config.toml
num_hidden_layers = 16
num_key_value_heads = 4
vocab_size = 1024
init_std_up = 0.0264
init_std_down = 0.0
max_seq_len = 256
max_steps = 7198
MLP neurons of a small language model. Each row is named by its layer, matrix (gate and up: input weights) and neuron, and shows model dimensions 0-127. Each number is 500 + 40 x the weight over its row's rms, rounded and kept within 0 to 999. Numbers have three digits each. A neuron's up and down rows have the sign that makes its largest values positive.
A block is one neuron, or neurons of one layer that tend to fire together. After each block is what it responds to, as a language model described it from the Wikipedia text at the highest values.

L7.gate570:512472574486492489539435531470494612463504504470497526487560454480521472499493569564423518546508511518476564593545480484487473528469498472440421537478546476486527545519560461530459469433497455503460528507500506494445583520543547500462591556484462552563502537476419490570523470515460505502569534569465473489529480472534535547486523462499448416531523458509465517502470538506516458421490
L7.up570:523544507498434498478429526473478490451500523528478503418438495512499456514475533521514563469428402468524493411520450478444519526525464498519469516429504502478452494462458498478474548521386504486449480531434558508489508593500456503551510432434551528514435476533480550494524431450487503463509531481460502454488519473487513513532522569490484551418504504555495516532444551500568501541467
Description: Word-internal pieces, mostly "a", that come right after a word's first consonant or syllable, as in m-a-ximum, s-a-id, Is-a-ac, m-oll-usk.

L6.gate77:511508528538473514465453506474479578518544512482480520479548434471392542492533481462510500517518487506616402501504513552505425513468514483527561484517495563432517500457432489517503511544485566537569574487542496499527480520506479513429519532476457473535397444527559491507423515492462547551461499564480590420517593506448514486538428530510496559519514546480454485581490504484503557433500
L6.up77:467536521481471515514527530547508543462470447522498453535480471476486469490551586495534521493426476517502470409578518502426446510512559497456504468505510516419511477468482537500558478425492551536520510455515432558502584470470476498478431530492428514484443466544549426483528466461546528471424466531487469489610506475490527520520523412488441510514522373516455455516480470521500542552571
L6.gate95:457544510416536545575488510456526471473570524484554495527538440473434545568469493425532431469516505511487456555571517586495487502579405486499535483517539532424497464436496446563439494583508571546482467536469535539467540469469490521529485540473501516496543499510506544498471466520528492467538477558512484528532509482587459496515588454491504487543582562546549485473491494484532491519542
L6.up95:557540488484504504460510397528441487487497457555499466502469469556590456460572507492479384443534529523432520554532498537511507517510517513561495467519506482522483533426493514511479518551512504474589506546524511452587523497457494480488540489560528494531535525542527522460494511558517567519482490494478574536494523558542393435513421476463550455490467567484540581472591554588468585510499
L6.gate264:478479480468538539468550429474528499531486536577448493428594436458495465502514489563512452481454460496595446474506509486521487476467509493468508514511464515473513495477502504537490505487549526502523510437489554470517440488515442494482445526491454533487516497491453596442531514450489438557504530519485586409501487549528511493475512561467475514556454513513464477583540486500525577518536
L6.up264:554440506452508513462512479567495549553478551509506569472467465493555466492445564496461430615497516525530476576604465502430502505541445571461433500560506482541448483525544525462520506519538484539450521542514528464546484514529493462487544502571499518514554454513481596475486422565499493504508500532486552486529438495556514508548528489482516511497452556521516568589515482502463452478536
L6.gate568:556452476482518497521415503414509473469484509467545444532428433451514531556482462474494458522467465492503486490508589456496452494511465489501474473509518484495496521450545473532497484460541419513530528547445514459494491492454525433473510513449483555529507441583514465500461450484498419496501486489543539500527467510481478533465530488481501496428471506457533491563565481535538479502453
L6.up568:435472539456499510518520501463496465542550553455474492523504440450531461547507569491524522369504557505427460479607591537496528508480472483498482531485514516525462433503467512484465455461530529525477515585465577490463457467507515440489476511548452448544502476557485510505469455603458472520477497536510524501572411586446530543485561578493501492512533572469481498523528536520516521534461
Description: Word pieces that complete a word split mid-way, strongest for "ther" after "bro" in brother, also b-orn, Net-her-lands, man-agement.

L2.gate91:553444541470546505492520471473461533441502549484540445490460493487513508510512487433497550559551470492449515547485526554506548494550508486518566454506568527552463488507529446512503478597465485483511523465534489465476498580553473419509480499552493495486535489571453551444533519432544495413467524488532551467496532527502517483480490582548531588497500515533557492500545458485564505483601
L2.up91:487423386546518485437503483480529525495442541534476498448502530480521488526528493484477467459501443499524494542544571448570542525473492460425366435493470522506549420496544445472524453507523511465540415582479465454451528446498488498467488483443513472513491537523498465559507485509519480530471526491527499556492474444467475483462531516451541505447520504442450470487486543427536467521463
L2.gate119:558546507468537513494510496520495499472508559493466463442596460461429469456544493557504538518496533529469457445520451495521462476461443397498487546540589541454523430551470494481515431511525505577554488452530534536507514510493461471476453493444473508471517473472454538485497518501410415431450515469449480492449534496502517493448466480415504540567556578532535531497553560496505492467537
L2.up119:471450502499541498402494557445452504500428561534534568452506537491501507502549487513520503487514514491497497507544518444475494513495540565529529430451539489444523527544426487618470449439464489494527561444534422464542577474529454540524396555505499499486506515532484466467432515482538516506537494519507508579516579536506525521500403522447470534498435500555491505472468538421477457544470
L2.gate168:490512499491469367506500529537527472473403536499502485449482560517498520478549497483604501511456510510487534411511496515509454545553519547486488513475471455483491520451459490459518537438485468565446508548537487552527509504452542537469464479548467481576509522478534542478531482574409496524446499534451499477479562437503564482548500497574483432513511468515449441556463484485552474478618
L2.up168:519429563506489511535548517557477483490411532478469500491474534449465531494507425478591481505460484426468485519467476507508489449540459546478478528531508498524471472481444494532486550466477518509496550483517554446469481626514501464493521453506491555458502548502526478461473467494521439545416540536477498496510494474486530484513423487443423466569565479494537440552404534462471513504476
L2.gate179:517494435512483519460495441505444504514450530516509478484492499443427477523445519530607473519481470523456513508465506544481516475564617499463558411488595479510497407506567489474461554505544566480478528545475494515496492456536530455582478473522480568563500470526445513522481450502556512507480544521534454539539526525493430534524487454520531521470511532536513488505499542513411545547390
L2.up179:468485479507506491501467552505537522578466579531486491481460525521418544434465449479545520485439518429447525506532535470546488530520420555535443479520473529457532536489505538454484530516592559523460468456478490516498547523501464513549584558441486546505512548510415538517525496475432492475573519449446445544466483381480529535413546427510501515541511489466509560534539477538433459536503
L2.gate220:533529512537510502548536471574526478466478535436470489515478514514433490546461459448500492479547530547516524523471504424534523541475507532538434484544514522522502541484474569584463529514497501496527571460553479458461530574458545472482489554459432494520489470513575526575505493432518426442458476599460569509398454520500542453500441458455593506486537506450447445524520460430513563449552
L2.up220:559545512546481488542545442478574553505453500572488444484497536546464453488489494464535516529509527481490480527571464527478513484464557509508434542484500468451428464571579510444498521497532502435482533493523537483464485514458613442433517606388514499471530505498599483465508585506479435523542462533497535463488479480524541500469590433571519486492538433495462458504494496433458513439525
L2.gate236:494484519543546502491470452517498495568504497458490520476535442444466490591493416528452485567467432466521530494494555537479528471546433512502396529505494468489461476401487489506516524497520438525538457535474526506538488485508468520490507510484549585508516499489530513549464472458574444467515460473512497503483489455513477479450431489528505522459500427542453424526552517484514530538567
L2.up236:489447539500481477564437491469446492495556572511422560473505546521513498520495438526450504444496480565489502430537529485538483493481511524545486423465447492431479457523531511542520520474499561519480526464472563552481523451494533510457505543510460544556484559521568535487583566538568463520498609458417490487452502542512517473536548468471510575499519510508493515440469503548505542572477
L2.gate263:535472463554497548482526499483484447475520541520494520532429483502500485533525517473519494472481506482480493492497533485599542498515501546417475469537416490459556492492545562482440527511552516546549559553486507466546537556454497519530518477484407413506575490524569466482431434490455536478544523427467457438527481545555481468515506401486543482547519515519478483491502506430510505501571
L2.up263:506500497565489530484449480558505602520524527494458526472552501545469523512469471484535440490514511439505529445474520549457515473567516563504486489440486505494459454527545524506485529445492453489460463509497506457516490537508442501562498481493483423528586536558484538421440573459472485455551473527520451431542450497469502438499491478458471455469480527505447478491473478472461498452481
L2.gate271:499495555500555459501512496500539481533364479502487558420492486534527550428515446503466525494519530568532513374481495477533525517380518392460507513476454407418478527450556516467494467467559556485527486462479484457436504481529552506530487549518529480499507494483443497519462531543525485462473481490513513439433470483541508448547475552511567454497430494491491521474435510578495550457524
L2.up271:492463483528553383566450508476471470482461501554529509449457561507492470470530535486432514568533479556529441591441557536514470498543515598461535540528455517516437544453569492511506455451465499476459414552434480435458478507502519475455463521544496496430513530567483483508426536500473482517490478553469500532513509413459491554492497554488554510516536461490394465491481481483493476522547
L2.gate329:453539467642544527477467508495435510481470527527527514570547516468490457513557496499496501515507597578531533492379475541491548528529551471456531541453518477459474568524567470522521477497533554453565503497514490473469464479456450489411438522535542502484525511500573499430461468473466495554453479476495510447537530495428497534569401538560493437443493511480539502436517540458608542516505
L2.up329:445429465473508504480557525474538587421523500527467466488530521476530440507461533489550527477448509544431517475452546515462478536528494475527476480539541397522512470529553479549517500480478504435441451473533532518487526478502611512553531499497457481504448505572526496453466534548500571504474428460474523465506542481496542568446520484507531422448472482454466484472548541507544455545482
L2.gate486:484419471521543559533527443535383497528458484531486555496516524457483511541570416573530536494477568498467539544527449499511475478596493499476484492435551523523548514480475501488511433490441453473474515555512503519574481430517489541526588572466492520533535505555501500534515529515446468534473447477533463480462437556523507506450486531471412480545516501515596542448435489493503456537437
L2.up486:622462510463530476550534494483587471423526506477484467466509489499390457499523593468466479489464568522583439489463532506481456523459553527536516498524476465507483473522476492496547435485506510483442400484539495554446534569528479548482528512508453515477572490501473545444476524503553484533546515467423375571453514447474446499502504468432502464464555466506464500487498481526568446514476
L2.gate490:457460538462525450472506514542606423557543508460486440524506526467508447502477477498482456478525506449461550508518494430503525509539477539474502501510526447489510495442489459539385570533543447452473493462492465507511513485483500487491461555477536574507463520549507555509496521521496458493505512439549478511512463484502491571494536495501479540468607521505451536637491487510536517414562
L2.up490:497496522546479492490464491493550497534463480439538551402549445467515473497499385585395554447483464508476473462485555547516500477479513450503542501480544484485545527483525520452548487521598510474544564509464464565502554482507593553526546473496525447463483484479549388529496492574537529520517527500507565492504473544514454490480512494468477466567560495454554514464491487465485419518543
L2.gate506:454519506442520552531415537439551524526492548489462495517489478461572499427501545523556521474532489467488516506538521465485571530549531477509509505497532484475507551504577484462461557542471489500480484489442493444495506513493483597461503490496433511520509441463471504498555472471548479427498465507488520509435570543464533451582427461527524479566519484547559477493468420500465514517504
L2.up506:442457506472485514520501567487526499515498494522560488490407502510585442511515483547523497410492501455496482543508459541504544530523493478519547478512520465431529477455505425563517500506537525478504495472571497576509488513464444532504492480521460504513507494477507515533447489576465532406485479509445494497529608477486525523507494530410535531460497482518598524416494485513391478476457
L2.gate584:416495525499542489464506512510475500507479479495434514469524454517485452455452434517514527583448514521516455514496476434562474575532460469526530467494487537505412578512515431505434540477476457480532426509542515517477489464496497495477506519420514399447433520494437431519557484486515473524495457461572530479459558464490531470489470510559545436608469488493467537463437514515448520439519
L2.up584:506438487561514529505453512517506435476529518441522440519498497482482485613476561429494537483474509547442626562526441410499416472476454556502488472492511536537560570589523579531471498453490485475518558524532463577525487493451479535478526448553431475499526470495407459476507579531477551531522480537499553535531455531502437462530502497494483544449514518499443472420462488534504522537447
L2.gate615:590532394499512528466486495523495578449490474544537399402536440453427535558554476535562461574556479528496524458488476511465499519476502492522567543425550500509523490496503522495515492443472464478562488503552537458533488454431453397443487530593474528454525550498458470465462532577533518490494476495473491514442407493445503516436528502395496483491491442528456557497521535458477505431509
L2.up615:474534469502477554500468487455545481499530490469526456508518474578521504477453521508543441542511528529496443542522517420512485540519510447549542522543549525456545426450477483527512478522508453557419505488549519456461471388540559492562414521565519489548536564451510472507560494479460497511441464487481488426455548504427481491462528502467448416456471554529498561521499501447470468539558
L2.gate671:495521553467507483500501398502541477527535523584556588524532521486566440513527543505490436540404513484487603468508512506457486463530531523467517467544598548562496594493511459461511521480523568546453477469451559444543422577463450448482489459482467532545503488492585487495505508496567508501476532495454440570571473534440515478470499498549500473481519429514512547625512554496510493525464
L2.up671:463557497523485553469467443562571527437580518446474541483556547540501518523480530509582469562464487479403483484519476521520502456555499512500528597446567496485465444506584498489457516551445487507553547525540528511550520532491555475547472522526536564485552446497588466443437482553542445438503561508570549464521445496542410422505478496434490476543481543494494516541536427431540505521488
L2.gate692:554520503458446547449560453537552534430435498547494533527551498542442502491505554486503462463529496543408501511491483490445464512488526525473507444499515495458415500521486495517561519378471499605531499537526510500509597481500605536476490461464424574449607487463584552455513531505499560554523513476511474513548524507488502546496470570546549554429488478520507529551553567553554518518506
L2.up692:516441539528471528559526458490445421477495499582570407533542440488523502516522441513512465504547514444452605463502432499580445532437494550535472521496444520407444535479448464542533533480478528533522471452481475496547499541522504481406472451541519448489527454522491521501540474503533582531542495553496484489494531527513518556542434513522499507571495449533480537536517495477489537497522
Description: Word-final pieces completing a split word, e.g. "her" in another, Fischer, lecherous, plus "end", "ar"; also pipe separators after numbers in tables.

L6.gate106:467553471451527433533506537444541463484508467564482479550498484419531494458513512512525494502474567511459493513527566497405479553551479516595540524504535472419531543471509423485461533524401477496550482504473490522515541510523490526522586485559438489531509532511483541510540436530518497475544510487579500418486533498455542554495488507500538541473532519458479519433547500596555479474530
L6.up106:485417477534536539464466463450497439456441502503450547540499537449440484424488540499496517493540496507455547519487516477470488528481544551474514479472512458552447458477496452475362523410509567458462527452510533487491576519506518494499489495494451533461510519507398509522485453478478473465473526552546507462493478505528506500450478529455474537482446466482529525504511501446524431510466
L6.gate310:499497517441501444480535504482499517530454466493486619502461555456537533518492507445560462523530422459449553529507468402462478533414536492553557512473602533504498524478444546452474502505461545433505439554471536523445462532517513507504524557471543554464480431477461545532516476551530492513517563496579531468544555613512496454452449511542467457408489527496423517504524449542504576523492
L6.up310:474414542512579521418449520488473528440520444537535437501462548454522541515499474511503448482502481440428448507472464445475555516457528550471458548499501429438486491454537530518491540506501515482512518462483458507413505484499508553492537545477551446481487554479552518497476520511473545468477455491510491494504426513476544469547503487449500484532414530507516543551560524508537433466435
L6.gate550:504556516470566494559472473487480453521477482484449561520536473435465492470504524495416561542533537509455513473491520467539455472449531530539424574448536493506556517542548480543532533567487501489458425577516487558483449582465438481501540564461492542525457480476505484462499536536550432477410491510504505470532497481457555517521541516486520500545514511487496543512567524498475498481535
L6.up550:464449571517507539540511478503494531485468496491431447459543468546483461473509455476540471500545536436479535439532530512481471542497474521464481512479546392479518557503462478438540459459567472463509436557497523427494430472540491512521517435545464490493466503477448513508523437534563532423537562515514553439498506510499489512520593475460487538492519488490541520534540514467575477504517
L6.gate616:533486457498497388494523594445457531462513484484482427503494521445538468526490552477483485495491521525505513438548469471592442554516533534472576528530505560470453469460524438492501518526430472615493550561537471425480500458493460407477502472435508569457469515454479503514487570472605547487485498486489504519554471498498545523523515465518484541476443478448531472467513526540506516470520
L6.up616:501461496464576447547457515455521525470494509517523554492436554479603507463432515460484458522518526437501485522439550473538469496554483528453514459473559511543558548498550476526430508564559527492468449494538461414535446474476570419479450539477478528552582495564517508457496502560572536490481498557522539470478505491498505498436414450497473510477529427436473551491525500532585438444509
Description: Short inner word pieces that do not finish the word, mostly pro/ro, sub/ub, sup/up, as in non-p|ro|fit, S|ub|phylum, the| pro|duct.

L7.gate335:473405474477494507522511536519483480490508452432556462503504496552504558473425521482405466513540541525458456443548451498441448490493466470510475497516474519529506531490520497543544466470452573455562575475538502456466505502488469483482477542545501551496503473433536484464440439460468477520557493520500476525477447501467505544443494488411446486515421504544489559471528539414607526516438
L7.up335:521533576517515489473549553518530500487486517465479522483510507463564401546409481552489470527506553458459470445511495487482478504410425499481525506457485574486500507525428512452486499501492493487481442517485480447487480547481561498531430536459479509511560460524502459422482502554492510490469431515530460515477500464444502450591525536541543484429538495523492495526534426503458503533526
Description: Second pieces completing split words (cl-ub, cl-ass, le-vel, gr-oup, Dem-oc) and match score digits after dashes (3–0), plus pipes in sports tables.

L2.gate0:458551523496516526531447461533543534458440482490527519501487501497538482528427521526535420518456480479514487456480603479509500482552468440466500549504476511527445475543588485494507432507532509451542496489486467467541519474527500538564586581519534503484524483457478435546493569536532492475522497463410540484560499527508525468551463579480539435447527487563491496536494571480488523537494
L2.up0:487505590433500549503492451441591517551451541500505473438510476566570505519506493543524480527468543498515554509513515487497472542556505478493520513517477510486481445507485509461482449505517528558538473466485514515563377508534521574498493492382544522479483474499554442482476583468595525477530545435427448460458443522442517531577489498480540460503499561516492446531490551485469498486514
L2.gate6:504564570528517404509547551481542542499550512556583536511549515543582436469508386556473529483498505456493485560434465480501511462471383507517474509440499483529475542484478503525438434545508543491552533556474514536552512580553447484486525525489532502527500517561513467471509506487482489486491430491502514548505438488491495507472458575532436562507455527551541478604506462458534482500430
L2.up6:442529535526474535474541512463519537529499480483504534482520466433493399577497494553542531545475557476551507419531477481503507461425472463448504547614553477578492495483481472501466498516547486539493500506537501452505504501535479442484585433493508542588454532490558512522499461440514540497501429545527536531502464466513453509536517536479514432522509533525510515598465524462463443583522
L2.gate63:497506504522417549558560481498484442497531496476433562482488478518506505509441508463475512484495494470513511471520525409504479477486495455431458512470508439565494402515513481523516592502527414518470448429550532435526507546610479532488546505509524595516513409558523435486457502549533498445481402491477492521449529593503497497517515546439485533548479537493498529559460411459494470480520
L2.up63:455530456501494532515516514543544449493591521503504548530495545490537508506508503416481478516514493438514473467545520460500444489471503505412553512450510536523521468505512522483482592521489476478470507420561430447521522503458545470514486541559535604532510472492544425490469593509468546453452365448516459558458495504478505527458457533468536567523493526482448529494490479527481556557514
L2.gate94:543548496518472531534476450501458524496549450523512522468453515536485525422552469471512504493520533535471459483423507464513481605402465444389461481562589486563455534521523517479507465439531484502448525428482497536537526498476605502516483509506465519527504473518461480466519543515561510526543537568525494561464404490467535439554488538564401503416478430440490567517476476487545455502536
L2.up94:546551525601493526505499498496463534489516417458557505467457526516434480396507545459477445553509462526568464446510563513480460515408426476479477464475579486491468549462460512505494504446550502539471566473476521518456506503546534476560495501557438472549449489496498530419520568519545455522532561442485455526515407483530464497506475537542504466502517524457447560452505525531487430493506
L2.gate136:538481509485550476408466528438498512488499470474515538460410476488550522482540507568453457488486500433532528456523489529447508488554542525480545503470504511529479451510568466462442410473497502498534503534438470521452540521586499547462491543455519479419389424576527512499580477521522506560477485537571448504486509518524432522462556465412536463537513497575491486511432520551458546558480
L2.up136:476556483492431546528505478462406472490457487493508456458481445566536516528454489480434539492461495464491456481472472516455479496519511597426544560525570508496467529448453575543467578446449531529476561520499449484522530461500470459535539500417514513479452505511568515480571514512524468516504494486461446478451440501455474462610548457497460498581502485534534471456555501583506501586515
L2.gate270:553550419462471523470558479510473500492528500549489493518456454476518488541459516560519529544468488564472499527488599558419482552592522550482521520487448451584516468463544446516512477437556514482472517486501588510522513449529600500485574516477503436461451463557493610510500469500505536524566573470544520552491470458527422553448514470407402476522521469501567436578572535442501493528499
L2.up270:476512590466464480428521417523549522559513554487468438454536491505489506488449498503523477440514444485487509541511515496453441509525499592442482482542497555526609536581565533506481486390524435434479545554503517421470493509539497456540519535497483511486489510511469525474455529455516475509448510560440519471487566531518510457519545460568482506522556527533555534549536475459521508491432
L2.gate376:521515609560534535483479546504473588507506495504451417441518511486514491527437477516481506546459432511488575505502452498451539528516512540548521574510512444562479596446513456461483487500508464467519513488496508438495496525527524548454515615483527557529487463536477478496492519538531418474421477527563520487468493548463490427418531506422518477506430547496473554506522519528516505501540
L2.up376:500532483566467433495436520504437584489479445428526522499532480494495483498452416529547496511465549448515520430446537422483505499473506487534452454525503436500429509501477449567509552496452473520514500544463558518465501524477547528480494607518503471446473547529468488493548500458470502430532553486489519468517526550527547546477533536480514480470470532514404452520474507491491548498491
L2.gate385:474594477527565565519514518459496507432449504435507522522512517543538504459497553517482417549458455533543564467550519532469529511486444482540471584419526503479476581446503520438504503552543457487599409568538443483521469484493498535455546588476441548519502489506535536543571539449478517478436558508552511447482485532476470477519525528439561478542478538523534478471527455481531435489482
L2.up385:481553511517555509470464451522469501510498557475496507468517506584542555508468478513490459463479522534482580472500508469517517492438384513598482464455500545520518602474491495504489546510545462522563445535499486538471518562457558541551497584470451515440652480496506515571549533543532510519485445496502532512521453491448504476456545516466513556484475488521460502456531500486513561548441
L2.gate442:544475520491498518502506476502527417480535505455453544519540453560487472458433535490464442507476508570565538461481520552539495552468522484419473493447479476552528493486466542535505501518541519576562502469428440489527520464426467469446544458500549578535495558486515511539453549543537507572550462484583466593464489526432500476527581585455468511513586547492531479466571546514498524527519
L2.up442:457523486491517407526517518469512415505517552528478512484515530497554482474518520497549536537404447550450600447541488465557525537528494428458512532583457460488515481488467464569537498509492518516480472505485555510474484513513458543541409449515502508484481435399536551552525473650550531562484555527458472424589431500547468441542530539520538544526498508447505480472495497539529574547515
L2.gate592:503431516494497506472483400475514503457473484414492482498572503526528533538498512494526536517596496522484460514511504533495423479553540532508498452442510518494451508569522477477542468525429477474489531485444535476563537510433481478477486488541516508360446487514492543494538483480573536514508522558509595469478479538430499433544494644521505513559550478459532514444465512471477443494579
L2.up592:472514560456534475447461485438575543500541429440569549423506540502491525516493482496504471516517535497488452596506475478500446555422450496535496477531487511501530482445511494504544494455506544413487474522483468480527519447464456478497468520483511540527481579570496423540445443468429499502481469460466458608446556554546516463555512541558552466506427509447474528481512511499568575501545
L2.gate597:531439453552554532465490491535508512471470489489532506504491428452483489528485501442513468562455507446485420463446514449509461568411475513556517467495483541481501425506479457526435516546500472603474512441479499563501577498559438524520478519502538518572497521540467489518500518535398573526438535498552528509468521566497551490529501542518527500526538485484433519499537506491479603472469
L2.up597:568501509548554521547508477508524496517470528415540528504463526453514518529548480493517471546426435558439502510494463490492451465443432492477522499463523557505566467514458435494503448520567473522458515560504553467513487542476540493468523590545565531534477471531519492489499516430440499513439469509450483545476524468450508508557493487449488480579416537597451510484547514537477467511541
L2.gate627:487469542538513493489606549497537478474465476466469534472517545531454486496524513456494471566515531474490545467448395474496497484489489484459548491565506444505483467469493479497494517465532429497496465513519444510511497475503535477543453426484430543429396537466438512561511504493497476481565510538483502522536519486544442479495443448492504635521521455489477503494501482517473536572526
L2.up627:486545531503489467525497533477493500531486456476453410468512531484439560491539468475531444451552577398538505406489492502465482443509535526455529461506471522592465449594539461517528515446485444543438539492550493534520485584479492468522504518476498534472519487433499548499537350455471428509475471559549496539496508411418492501509478508481537512537581512523507487501454440475539447489488
L2.gate633:448486480502512476460498537463501484477555555430472487480532487504503506526489538485439617493488448536440410458489509464454448401424509500556454445549557489505464511505506501421502537478454494472468528543491484492545484400564499470430500446474425587540449551471405424502484506503475451443509419504469501512444489530566492476499520533529509513536485475502500543440503512556471500555467
L2.up633:494499513496438553515527512562571425470537561508430514470534493467492549515471500511511490516486529532473472437511520548464474474469573498551560456508494483526453526485503437500561534545485444575591479483468491517449477457482505497604510487498433457480512468512485596468511457479516538525500499469412479556555423524463481457496465467474428498406472462538505529528535539450558491499476
L2.gate646:460453513449392468528494464498510500530500462497503493577507581520515508515512463467518496468496421514483476529554485467479512473474460482488502525553564493542433512466467467468506473546472479534487565464510575609521496575487454458498498480476522514463516417432489579537469497534506513470503482530559513536433426484538561454550551554451523534512497490525447484498557528564499507532522
L2.up646:509518502520496537489530551538478510535452528555443439471505509451492514469562455597590472499492464485505506507498438461500501482443425535494547428493523463461544507485540443426476453533457512538483431475435461555522490523500602513503527539572510511472595545457536500565449452566464437560452532492489457478475532550566554477438437532475533451471534570486484461544465491535520547529455
L2.gate660:498537468472486490542461538500404492487485505508481487493511517460497562457446501532457460565466492523450539527471498491512504538530465512490443491562464543528524445511526497504631491539475459474510460488494553457507547540465555537457482501476516518519482513510484536461461604593458410479500481557518433482488500491546514461470531484580564423443551406529483504556539528508468497535528
L2.up660:499490488505573445559514494554430512524519509457556467495496508554504482472515493481534473417515543524442593536478479468428513546438503506496518538480507492527530514535415507385491469492506471470568490496498503497514414493497458440554458512470535488587502508497496435518466517506437506546533430549520551486475496547506522541508477560516520536492546452485466478532591525476450537487492
L2.gate693:438461487543497550506500519507493515490460477480520505483534495524578502494461552480530564593552537498492496452542512589487483498508495542605494562498561525475539497537485478506437501464463463423550443503483490406529459540510431395407544542483454464540433469508474500475515521460528505529475576410421449508544480501463478451569485436513479455531455426505506511500438447475509569479494
L2.up693:507477543451498506571501544441539474507532542528472544507489474553356567444463505597522494510411512557508550533609520506514485532506475501491458492465496508512542526474531447513590516547540541485458472507518498449447523518461467513547416484504539433424473568527444502454507561574475499474521482498559533548471413476544546491506478470421540463547536453463533460497530561522540520510466
Description: Word pieces inside words split into several tokens, mostly the suffix ical (clinical, classical, political) and word-initial pro (provide, province, Professor); also lone a (causing, Modena).